Weights of a small transformer language model.
Size: width 384, 4 heads of 96, 34M parameters.
Architecture: RMSNorm before each block, rotary positions, no biases in attention or MLP, untied embeddings, capped logits.
Training: a variant of Adam for these matrices, 9089 steps.
MLP neurons of a small language model. Each row is named by its layer, matrix (gate and up: input weights) and neuron, and shows model dimensions 128-255. Each number is 128 + 32 x the weight over its row's rms, rounded and kept within 0 to 255. Numbers have three digits each. A neuron's up and down rows have the sign that makes its largest values positive.
A block is one neuron, or neurons of one layer that tend to fire together. After each block is what it responds to, as a language model described it from the Wikipedia text at the highest values.

L2.gate8:181124100116158167118180161182148150134114192109148124177120127088121124111122137136102145124094086137129097101109160004111133127130138115094163136140160116136131130162160103118177198103084087118147167130119085099108196185132147137099142085124116058145147119066167083088170121124153192130134146074061162091141131111150124155227118084221127156133178099138185080183114182175128128090202
L2.up8:144079159138059152118128079111085152187136167150163079130144101130164134129135132137110139144140105115109070111149171102140076136166108111113125118128110105138186107137158115108142139106126176164135104018075092184143136127119119147155158097126078186072125153148119115133121174115126117107123082096142094159043136108122138143168199038144108061120057134111117129184075076129166113071141
L2.gate228:161072143065081183123142081145143061109119118176123128135102110153121132119154129116078146140135165131129127103105110085172158120120132088167112093114088095173114163132100169123137118095122163146113120102084177038104140130160146159126155090160119075121103093109166144115134143101099176126100128096109178180148082169138092098058143036157167141094125145183150093139129145121110069139137
L2.up228:117125131081067142087154161130114105117150142111113124081158099115160152107110124101102148129129147148077177087121136117163137155190087110179145143117075131114110163117127169127137127111108120136074053116128102094065163082144121132166168143145148116077107066137150117117188173112110183115160097164190158177108108146208049145086167034103136127118092138133158114169124153118189071140142
Description: Tokens that close a sentence, heading or table cell, strongest on a number's final digit fused with a period (2.9|1., 20.|13., in 2005.), also plain periods, line breaks after headings, table pipes.

L4.gate156:068131101112175131131142126083151076103233148074095142065138163115137107103142166134139143075111150131148097117131130175141147140169115178140152166136116122123158105119129106125105197196156170105113101082112118130130144133087184050109156089132144085128131080117124079156069132119123101112106109110119149109158154091124158216151132152121143142134143114177153164061125126138123090122112
L4.up156:192128108139154161114098135110121172090140098107115153120152133094183133079089166091172046077178134138123114126112122120098178122140126119174087080142127112114129039072108145116092156161108121103151156129142178103146129089163187214137122144133094145151129106194127125128123131179137131147145202144099117155119086134065145190110161118092123076159088080120135152091149111142116136094098
L4.gate180:189096063120139147195096162118101168120119080118123094131078111150159098128079120096040119090216122105152148132114123166173161115142110116090118120148164120118115109061134124158087122086144079143101090116177199116113124111086136147144090146164130144116163134137135128123088179140110144074116128121108151113181161133153126152113120118084197096090099150133145130111163100068147114095123
L4.up180:108118161069174158143118160072175150114129152145106094052143074136117163183052118142140123068146125143161108158097012180094129078161169143141109104105145093134100147113121105079086122108147096094085100072120156147124116095104156128102124173143146217179166174164130110121170139126100155075140142097135091191131102108181167147164055101150145149158097189129107155088181146101119132111128
L4.gate188:134079103161095136158100126148161076162104158143135103079111141123129108079123123161133127174140085106136098098117094159136136104142135118142090197096083128125144137109150106124123140174089132117109094133151144132146141126102184142151156134141172141134080143125143084149117081076175116017106117221109131134162173102147172113183052153133067148116155060184151168077103189173063107125136
L4.up188:156099150161062140161163134106105077136106116150088092078166148137140160099107069082156148126097137094152153106086110123131153136113164191098111136067156160119132103142099100100113147127122115118112129129129174107159088154183139104153097129106128101137111121065115120181155094116098114093144184149110158147114125187130140158155104137145131162087064140150152156107112144187113143112126
L4.gate249:115078099153137143164114141135139122162117168117096096120171170117105171111151121156134049062149079122059134137133081128127159133172104147159107151089104114146160074128097069185125120124178124128149178093162149183128116076166112132135142071065102149139123086125082077113100129149098127094110131168067134136143135097106072150143157137117083129100143156178147144144154138107171111122157
L4.up249:097119106183101129129143126141126115100186114073115143165127157110174144131126124151070133109047115127069107168082121140075134119135125127092164063123097160134092110166146128101124146161131094136089132101125101095191154143111126075127090156185103178194134115098085140149171080143128154196095147105134151129061132180093152128136167146125124120158096082169077155140159107079111153124161
L4.gate365:086125122120098150205173130131139138111149141115086093152130206126138166098134154096093025091110180142106137137121054136161173101177121133132098141139134145172108124113143084155124088093127098114133195097150116133131141059116112087172166179126079135111166111128126156126132101193076108162183103128135084154129120134126145168102106089120142150178213116105155130133140144113104163084121
L4.up365:178161141141128128199085105118165172130186106118183146133086109096119104142162106142116130128154104124116096088127152135078129125109135133121103107116097154087095139145110151139059091135138168135124147156100116154164133172143151130125202072210081065151086133151065178126145129136166161148159132168098166101120144142146196149144149115085141110165150096168100127137147139122193073161085
L4.gate370:167102134072126147156112146129103133098133167122113129123137157135128139120203123142133150183160118110111096119145201136180143138112103103129091090144125127118181083101067107165110153097152115158135076148168112112159139066175140119149132117152101130144127070099169096129110078143105079072144190087176171161100167105137096145102188130155147124109176124161101072122122117099160110127154
L4.up370:087090152136092126124106104136099101171118129123165127179104127113126144100148032123103116101078081164044159122137088155107153109139138114071186105144188093114125106091159128136125189127192168093124150112124133133138124147177201113230110113099124135162161106124095087126112112086163187088150128129168122122120110186137117153164116149123129136103113202103147146141116134130106134159115
L4.gate394:130128143097098119133161156162124107089138133148092102160169131095138158139157169170098169078156070161114094192155117096172155187128116088155081118095160154166167117101154100145117160162100158185164121122110134107124151110189227097106191116107130122152109096059142092153141177140149146064087086150092103083081145127130159122138137128106073096117155134152108093088124120124111093133156
L4.up394:126120148112168134094118120132146188109132107168128100143139085115144121138167187067086153091161130136101127141171108156181115165087170155182123180114121135107128107115136156202056121112125127180151119131115101068135181114124123141103123115081165174081124127134152165198204104106208147121146217116152071098144055113106132159101150192134168112090129182114138107186124090182105102160139
L4.gate459:063054131150089077115142124174143135067141061145080094135106157182090161108148113177088095103137101146104160159194084083187120143160095116145041104103084091108157087138149167119146144150133196093161153150097126096119107113122119101167122068126151150167123076108135196136118122142076185178137113179088147134136145109119132148166162114141077176157139143180178144179130075120117121139156
L4.up459:077116163083168160088167164121100108129076122175127097127151189113110139161126135163158103156160129174124180136050121116122119136110119110160163173150115150149154070175147197215158190094077195136067163140183120087172172103169152078098118096099134118153126152112151138132137094147199106161148101151081142085103154149127152160109142156077131151174134090139128135140148137101192161132146
Description: Prepositions and partial dates right before an upcoming date, year or number in biographies, e.g. born on, in 1954, over 300.

L5.gate81:171121171144153109182162065139105069100114096103138116152170151104166061132117118118101135108089139102118144114166151090146154103159157118134159121112147142119117125124152132163137130121070117111170124149151132084125165054137115158202162052142096111103132144104107146110104140112155148142114145096135126114191155135143125164079125145164160167143055064168134148076072117151082097114130
L5.up81:208160131120194160131142126099084147146124121156195161180143109100138107145116147132113113110044120144091149116102084093119166123165104095144106163176171182118125154068113163164084156077131131123079103166147107110171162099162130139174142108091167123102154109160050160085101196082142147128093178208141116177165102145140131114130090116119165150156154109125095110069149107145023087169135
L5.gate250:139093137090153125138153108109120179125100097133145164181119123208103092114130082116068103141155113080114122116128101154212156166110121113158124092143138102111143162127110096144163113126110065165149119220148189130166138083174115159179112162108098107108032148092139142152104160101135167098129148126041140125128105129163097142124150109124143152177133107153114082116191159133157126149124
L5.up250:106087127086093130030142139062118132082119158176119141056146095139173067107091122181081097183136073091124135115070113126130135126141142124138123128162109089112094123125132070122116133157134110162133139124132148121128126081133128195164131130119114131097095137069122134145107161144134098084136141153101091082118131106127166118072183137112168085139149138131132137051182210108204096123025
L5.gate348:130166134144091130193171128123094135128167128169183138163118112147067168108149164133125075114120118155093054149096095164155133146113132128130135158162187111141102166121150146138147090103060138131155125187111079099149140041096107129160126063144157123094034150112157084099099106174117085044107142126139141140138116148160150107147120115144092122159095123136115128128106158119143189158107
L5.up348:156137175167118077142168162128131134156133140131167127128130144102115132143134167060120093157105172132073172157099108135151121115090117170110132145146122108159125132074133187120109187146157150216127058199079066111175120082132142111154091058127119133067112138181133093120152138152050146121162086159172078190124107205183134163126117077115145118196093127146089116169074149067126179167099
L5.gate484:130101133163140123059173125134136134138126057121110137144137064182066118173112185182109108101131149122109164149122125121141145087135122118126077160151139059138078102124143114188131147144105115118165137159105125145115166051089119102122165083048107120071118132132140139117131068114139128132100118150109087073145139155157109137125176145123142109137115131154137104107135163080147115156163
L5.up484:140123095128118087140100102089103136138114130150117123134062079161105139120101133136109117140119164118126164181124106122089134141124113120074109127156114141150169137144160125106079149105111154131144100151099053167159141083105119149080160041170076128138136084132100099144101152184117150103157097206155122137091071144116110146092140114086140158126115122115118146131156137135129130172119
Description: Tokens inside repetitive Wikipedia tables and boilerplate, such as table pipes, census percentage sentences, coordinates, gene IDs and sports scores (W, Ref).

L5.gate61:122120153122132148116108141130129177134125119129196100135121137145161105077112136115114123087119098150176147149129070108147121170165087124148118130147158070139125119097158052160167145132111109129149112157133113134120109076081046115160136115102128076084129134176055127041132144131167168138153160100072115118099114122136095186161123049183088181090142145138181132134164119098202080103146
L5.up61:135205125107097061159097122171118067081156154117142065160117115119123102122157146096161146167142125084131184108142135045098171133069114086172106118126140100162162117124135087122121134085127182092116135122123128094158072134138129061118127105061182133130149144093145107115167138106109095070086112087094160128151106112109180132122153174142081124105181139168128169094135129070149152149126
L5.gate305:137109132122061140149154134116127124162186137158120135158045153165154167119168148095134102074126171081110133109152136079150123082082094072124116135139164137145170108129158105111103178129136118181127139145127157070124104119135109084145091135085089135109114091140155118111150174164166176117123185046114135111066163094129118158162121102145154148115199174111218140101121184127094090036093
L5.up305:098153141111134169131126127123136150138138063123120115136164174180179112113150100086143149139045091147178129138133095075165148104101096106165158114135154065089168173138101130122115171083155101146131092155099093098086106173100101144145182154135156122124069226178104163196137138112108083128128132123125140105072101127082123138119134094126114122102110094200146160149154120097174105125190
L5.gate321:119136134148104105064144186158131120170148176080120042103108165083122115082113166135120124095079116155154118186132135096127088118114123111153117133106108082203163131079084101157123131134123076100127165126178108067114146158093087117160129112112081112099134132097145074137083140112118114141168071124195128164125183116143106119071086115085131107101163145131122150128063171112156115086140
L5.up321:137118165108111151092127135204127124111122093148084120110109096130125086111135194125115148090114158132155111097080204100120084186103061130122152159121156113101150157145132133096069129114113101124120110118068123122136074122136098140103135138115121049118080155122136122057128119124159084135123054121122133079078123135114140145138167129130095109109132164172114114109079077166104079174074
L5.gate448:112116129159132170117138131149134078117127144128143058118137165110119084130168155145098164147109111108082118072087118135187174179146109096151090098192123051173111182146175140141135187128157112079130162134147169155140139113100111100111137043124122144090153106108164106039115155160029074152091102112072144121102124166142132156124097105136133122175133179148083082118039157095152133099152
L5.up448:084140153082125102105101114180145163107153155097212098123101066137080084095159119111136094111125127121142075127145088197150105171138109096144227192198115115138132112103147152113108158133070125163117126112090088104125109092147131090078138102082122132148133136157060161156103166086151126173121107129119117093105095121078127153134170121130098113107171209099142106101127150145120123102099
Description: Periods and quote-period combinations ending full sentences in Wikipedia biographies and reviews, such as actor. or ditty". before He/The.

L5.gate54:109130081124138096097102128145147105118149068180159173140131127123099136159150160113132105072167129104144174110128133095144153147173100130129138147093181111140130116106180157130124103162152116088095097138127127112166088130052073084146107185053117113173130081120151122149124185129167138142142121136121199098075131161130088072156100165103129116088157100163125086120129176110145141140071
L5.up54:112109142124079147089152111167183137065092105130144111105103178025117127121137126124176104106128159119073087171150145098089124157125169082126143106140134104096115093130102118158165128140192168067109129186168076086102158147057156098157213091125187072170138136089131160218114135137125144111150122131134163107126147107124125145088154071110090120166160106140121164172081100048111112079106
L5.gate264:119119147147111120079081110101165114081121134153147083120194195082118064110123132141116115134063059107115124128146115137091105128135110131089124093148074167168055174111075156114152179118134121089111120169131106086137127124132173135079162082151124135149069056065106125116129132102150131188132067154134127119122140143127208106095133113101182140108087104107123137112124122134094126080093
L5.up264:127088160140077126160111125171101154153179107162076122095118114135173148161105144071084124098139158136156132163204130131159165064111096088130096150081178177101144125122149176130103113147131164113134112207179128065095175147104085116126148116149143131135124094104106120169139110127119107158106153144107137120134131165123174083173123120100118207136144138142110095105102178163106073119128
L5.gate276:147115150073145132128127180150204155110084111119126076155145163115151084150203107133061073094100107133119144126086097113121120127144145153130094082143105102162095147131172126159114138102089115131107152149111224123193153066125065084127136146095086122155109109115172151177114091114126139140098122124105113108087120188109181139135141110128107202078114132137126142126153153114118113058115
L5.up276:078075189130184099140074145126095156129116142093102174135144140171169170090108101126137143101123131135091122191123080128105117096138138139114135077093171171095121141153065156126134116155177160088111158142133142109155128144157147133138084108144125121171120083115088160187068065097161120135113168124119086162133142130094176106074122156125171175118061100188131158139132072148131118120072
L5.gate422:132180161130174126083167101234194069137105158129087123125105122095136101127106151058113110113080107132160144147135078137125124103123129153112122134112095118185116169096134107222135131126025156132089138078129164143120125124111099110075119081114121111141191133121173107141168066088128152080182116150091149137094081153128150141163164100134126094107151089145114201138145150116130066091125
L5.up422:138112201082093182159108124090107142124114088156138136178122098154134197125107191066096114099172190125122112141085117156178120114096109128113126112160144103141138154169095112120075138136065097123115134143076214083152156128138101135123093175139177159134085143105144140138146124127116139095175127148162146207109143159199106091115139135122174211169150110142145155103138127237141159073123
Description: Prepositions on and in (often sentence-initial) just before a date or year in historical or biographical narrative, as in "On December 1, 2009" or "in 1539".

L2.gate86:104144119181141113142126156104119154091091197132107132125111151110115141117187130181090173154126158091109146158155042114125137123160192156170171102116146103165176135114150149202178152136075132141191210117153173157121122112131149090131109134116124120151109130189072188085102038115134140083095152121079147119176092103139115078164140137063096089136116101115196153159166130130154122146121
L2.up86:170161138085103125136100069162092170175132070120152108149133102127135090151063122081092169134137153112094122131154192145148153156082134159125121145181117155103085090141118144087121110122135139120075111089071213157129169135100124136152049124089102157135141131099183118117172165131147192149127193114088081155148108140073096145095140101118148116145156111079145114066124158132088091130136
L2.gate341:171132154093143098152125136141209098120192096106140142147085065108140179147158179142105136084123051128066154104084081132151183136116157110128147132117148121109135151119171087163123201188118075164146144135150141191136161126157109140101114082154108057180148126140099091157173150151183129119087177090057114177170133098124144082130093078119162137171169124167207056053170160077104077134116
L2.up341:111112166119152120147106157156162148160115183096092101126114096097113112122075156106128118073098170129115102120087176170116127111179165092165114190113104123172110086139071128121159097141112193125125198077186202132135106055121114147115135086166130173113144114156142140181075130143143184096106141174116111122173116074115096139076147158125089150134099119088130145141120111110109070129150
Description: The slash between degree-minute and decimal forms of map coordinates, plus table-cell pipes after a value and range words like to or from.

L4.gate50:103145136122122159124101177112199149129101137098234153114162060120089067158062153143137085123131114110122140126088129095102114090177156101145155150149114104117159109103148208099108120125117142109152176138144107073158129052115083151093124087112081081109150097153112104117178112138075136154116110090117043102124100171115136134100108137173176147085150181146155096145121113107168131115149
L4.up50:126179114172177112079149125154128147109179119137124147122121136138196152050117121122070130095166120144111096135100176090141129145134051138149131067135144055145137166120225148124141133131103106124076085087117155127087145164146115155084134140136122153121156132054121128108093096118129167189135118147107123123155151132151088113169134146053150103132146092179145124138205078123105160052117
L4.gate65:170104102119136026184092115131146106159140125080141137101104089113142064168144152127125154105077077106158155100117126115143137116075124163099150134086101175074093067125118150102173180083125112171167134109137108208190082081152129118137111109164133101139090140168175118058124102142114124145107184168095166160160141198105152159067139092118084164110149131094148069160121139168134131142099
L4.up65:136140127122092150117122125099155175153142195149090094083117132128091126160102142159155183101101091193157162131239128134112102126075142099107128178151118156095108094104125116142124138147083125097163112120107141102113074140160147080151133083107145133069117177156150087107155122087127116080113073148136104084137142121104099133130145139094147152076121135095157099156157125124125188080090
L4.gate108:126129154090143094145111108121127157200116126112146108192120129114098125109159131154116106138079140111107143041102094111131193147124164103130124176151176105115184143107199127149118140079118114122132154075142115132166149119123041119083047088124098115146132134165138103137171091163145150100034139062123160123128134099099093103089126130123128206109096102133159144115165172122086124070168
L4.up108:125175131162157123141101099134102170143151087112172142108148125073135131161174121083146106138145124166075086072170100152109133119155127160153163164181090133141141111155121151055110127129089095164107087143152054111139169102131036187108162098111077128047147148143138106141147156134193159118087109135161121077160114121136121119162156159099144188130131105178128149113104133160138182120109
L4.gate280:109150147109077074147128125124151140112162104131178104143154072125135115111133163149103074126120092075103128147091125055160138131124129155092135124110135086165165070116114116108149171122170132087159127127114088177194149089122140113187173094138133036126141120151159120083143172146113128084141089147127114137164135103149135020120153121112180128186133132117149118070135166086098136136103
L4.up280:159168094139148122128139066079138125134126174143140138156129139044160139204103188147102158124107148149163087118151132153165127052125092152114131115108125115157146132122125128116139115089160120135141122066144108125202110041177134134097112141100180152166200065145083128164203144106084130127150122196128204120120190098140154131150154124107088179185078103095140151093158107151089142146127
L4.gate361:142146127105125079215189104139180158121122140132130078123107097124072143159149145182074071165119158109179123144075119156103131146145085097136119101169193119147169172111161087129197140163062105160144097134110246184135116124115128157083114090152103097116157158163103139091170080096120168130117104142110135148128135105134102069161127121129123138147073144138166124086197109127110107147092
L4.up361:126083152154096148158158119127029155126083111090148097131169066153146177130149173134159097137178112127198220169108098168114136099156113158169108128071130087125162169051182116129106149196166137136145084099163189121141065088099140121098085167162138132104174147144119165145156058138058130137123111091133145155107137084073121125132140101101115077109146177056131119150163116142127151127141
L4.gate439:151144122154126096152092108055102109209220125093124089118139172205110091166155126112105116081117091090139152076110150136147126145132112143116114161094139142093131160152130061080114133138149160096114136121147123153185114115139079106108116063151136121169197107118170133131129135068153076108092139135136187126150176084128147107080101154127152110156130087126106145106144107115081125099106
L4.up439:143150147103131052194105089114057203117115139121154171101190129142144149066109122179110119146115169146093167136118107137057172176140176111148131150142148144149117097110149154106149135128119156111148168076149076158122074143109081185097113094060146087184130110164120153164196128051139038118170136121118106125146140118122118135198083122076134133101141117115069108151138183145184117145146
L4.gate468:121147124106122118161154105162144103131113062079149131150084100125102127106178172111090128095191132115078120115085092094106134124126179164141110171113151122119079166115157094109184117130099086158180110115114079135120157094083126092161198097142148144125101172144098099144133178156145108107074104143059157142192134156161127064106154148155090098212126126095113112159123150112133131145105
L4.up468:118141135170097074185144085148135055184146082112144136142131106194128125113159096144177044074150135117114128103130104113116159123191144159074193171139110116133145095110114128129148160119160106187084072128102086185198156108110170144175125099131137121139140149129078150120107098170158123147152159173131124199138145081179176184136115092096153131149078094130099079096120138146107172170066
L4.gate481:104110200174152128117156132089168119203154101140138104128133097085136106177150123174155174142128093103135136081135136124143151121101077125122124149095108208144116143091116108148107037168115108131150179179156135150131123152128139082163140108130075134097080152103169163106165228146169148209124173089117140113096075168157098128128170071081174129171099122064117101153093133136104096083092
L4.up481:144112121117151058193150091120152162113159079125162176168134133103150036148083064094144123131152141069119169147124151119068132142121103139117111108129121137108133141093134131101132104144099042095113127120105134071136129129108059127133147079134136086072129131143127134132127109123166118107129146178129129108175088164147119096108150093057113119171094125054100140115151109125111164125080
Description: Separators after a number in data-heavy text, chiefly table pipes after a figure (turnout, climate rows), commas in census lists, coordinate N/°.

L4.gate58:164186158119118180191200145133134137165144151076120075086099141164097099134181134117077157076161085111138132120130089126145117140178066139128076155157178086117108154126175096094110138148118167160128124100146111132154178112064132104131178131178119107093109112109071064112122155146127108030110146136109097093110138151179114145124156076112120167126217154166132122148096079119175122134166
L4.up58:200125115067091113108135075107170127134094156153103115117166138108140080065112174074119074117089131154142150118114076111114129147144155123134102132164116144103126166124162166162123129113115098108118160074135197160156085199099108165149131145093140096084085112178175134167231093110081145115173169070125187175127064122120152099115096113077130131086128117103139134153161139127130141086125
L4.gate64:116163154137129091128092125127109106125138110166122113106182081148105125093135097160151132160160089155093174084092081078072161104111091139112102083137179000155079154105145098129146157186172138144107127149171121118125112087142137110078107093136163128151060146157080169121151072137160113117145091102090170090126155127060151120122107095139122145111138127155092115096097117131178174106137
L4.up64:156162035151183175166185175129091167150115138150175146114127094126140135140119095050145141129118134210055146113139117134109148153133091186113134105119145104119121138171174131088111139105111157156095102180120145121148101121120076182128096102110126147186139114108063105156118094131113095124152087084102143125173079097105164082147102098132103159176110097110175154113119175093123137103089
L4.gate97:149079137100112103152131117161091131144052136167129096107135117144135106142128132104137126155102113122066142127100138120135129203098102106109198143079093088113091121079101127098093113152084096136155156098138105142175170045156134150163134118110175113169149097180123178081144155120095062112122118175091105105159120096113171052101165085127096105124139153127143125088074135090137068199156
L4.up97:076139170113109062139185102137179130154124162058184140119129183151086153117137150132075137126072128158089083120146112160148131177131140156177152143182075104108148183082114169068148143102143128079154125105108164131102133128129167158136092122134132116144113155160122152124161105113130142140129041121134181106103157076105115117159127162177129200089111093117186153149162077198125122152105
L4.gate163:130162094170126120111078142138186128104122152131158157088114133190110157149201146103158125101124095127080210144130057107182136115128075121142088131176073087116050131096180101122129120130088135144146104156137159137115143108100102172123126105152137111108117114131100108105153115135153118133134069170091066139064146101188099110132130078146110108161115121146104078117123163088165104141169
L4.up163:159193110156070168108149072166152170168103125191149097151056080091096062151132127195182100183157108120162136143076173114114119123152139137166078091137105094143166140141166181156118077127155115058141131102159143153115082134113106176158153158049109112118160093109163135163153155111137094109093065102097131131146153106096134120110208156145127114159116169094122154126130108076120153041064
L4.gate203:102086097083104101080110099093157140129130152115171091062113122159141072111245160159143138091137082161131118072134107135097128162121084132070130143163097148108181141141147146083121129170096080153117165102089149150140099144087080076163164093138086085116124157219146110099130134138105144077154066142096165107140104096131099136118153094155106142099166110161105102118102177153153104078160
L4.up203:179111114130143099065078047129153099142145137102125071155139114084103097154167169142104112087123151104116118095065148099123128106157138163084091075157089121142125147092148152123122134140043089155067165071160071171171128103109149126149059123147155197109138052139165102083089151081162166094161080153085151149090104143180106111089147130106117145146126136146163077134108114108133141114112
L4.gate268:097134170132096105088114091096201156138139101118134127135125176126113105127114192092149097177146121162100143091132155113137165127108111123085124134207154172190129139134153064196122102100108086143209147113124185120122103141110093138116153117107154072115069094173162149156139105130112080137089162064086154106088102132097119180098138113173152113124133140143108097067109185093152089111166
L4.up268:100112115074124119147195139158121142204115112126081113114190144119085081103169137115227184116139107127130116077110175191152148182153116143101119170128151166147106107161117143131116162092092122144144131105168110131135139159098125117090130097121124126146168089099155141114153156151099166116131076117136156165114089164139161172102125140128155122191071129161082067079104117167114082141104
L4.gate346:110170161119148189172163115126205143142165124097168091141106119129075106149149133133108070125112135122110115093087131075148164092148161110125103079127141106162125135134137085138138147112120134174155150128142106109165166126143118093091068074137103108165052118163189139062105108096164151173132127133079164134125052145082129147157098090111106170128164138120130087130153199134122117092131
L4.up346:106178110142079125119130138134170117120150172099164085000124096128198137110168158152109105146096083111097191164122143114097073086172114113140133090136113123147128147120117101078145109157109133146130104120155092161153134112125106140119127150143101126137108149178152082115116142088160108114145048115184145179051098143156088191156079100166116107077124091166134122116117136132177136099104
L4.gate395:129139168143197071127079104132164160124143155131113072114136127149154103155157171117108143056113048124147134091149102088155136128176111149131135079173123141132127142115223068169160152148143102099170141172128135137139099094123117142118174139151104101131079129194165053149143109150160104131128118064091124096117188065077097124125137107132163132124139086117093082095143139137191110091201
L4.up395:113134100111153106110154118133095146140116104126143090150089190144115118118175118154189151154101077206166116143158110128083155098122124109121054060167091117143056155177167096122151165160124136050110112137154150074136148134127113176132150100144095073156088167111080114134116126109147089142115164071073156096165192140144152121062113083110138112139082125088108100060183146096087148123217
Description: Periods, closing quote-periods, colons and table pipes that close a sentence or clause, usually before a newline or new sentence: "track.", "rulers:".

L2.gate100:122150113089150130212116097169190176152145126120164146184108181097111155117079141104086118109089110167066136130146118116200178102159122107118056095137146089167135100134164127141152118126125163105125157132173149141098174154158125085092124140099105102097121101087113139215160112122123189111173112107125105130127140131094101125119143162154164168103197087122124167106148104145156140095136
L2.up100:046130142011180145103049107144092109145090153147111127117112119155121086120192134164124167138107065139133089109113078127147151153132112101147115070111111113157125188113091157151141137178132150127120136096150134141120159130149133100170102113133094096110103069097124117142131138149103190103155128076126150153148147155172135149148138092110102095145173067131078118187161136153136083131105
L2.gate204:142152187167115119177138058175145120091174112083107119157121176139111127157109134133089078095160126124151136074099138066153176083183105171089087156152160081205093089129133135154204098101070141132101105111162141133146119127115091081069135109124051109118165083152093138115139134111091132141090111108118173141139140108211067126114166096103121181136138077142165128073148114131134140105116
L2.up204:071096126126149064103082159145091125089140093192098145107116132197187137125126139091139089106191133083177125141158121101071138132154089145166169120079158126161132104105063075090197147174118141160098146146101137114082193168119123100125093082071099150100146110140112135180159131135061147200143133094097124208097142134163125150187145079116133160059123124170141118097192110141150151121079
Description: Tokens right before a date: colons after Born/Died/Released in infobox lists, birth-year dashes, and sentence-initial "On" opening dated paragraphs.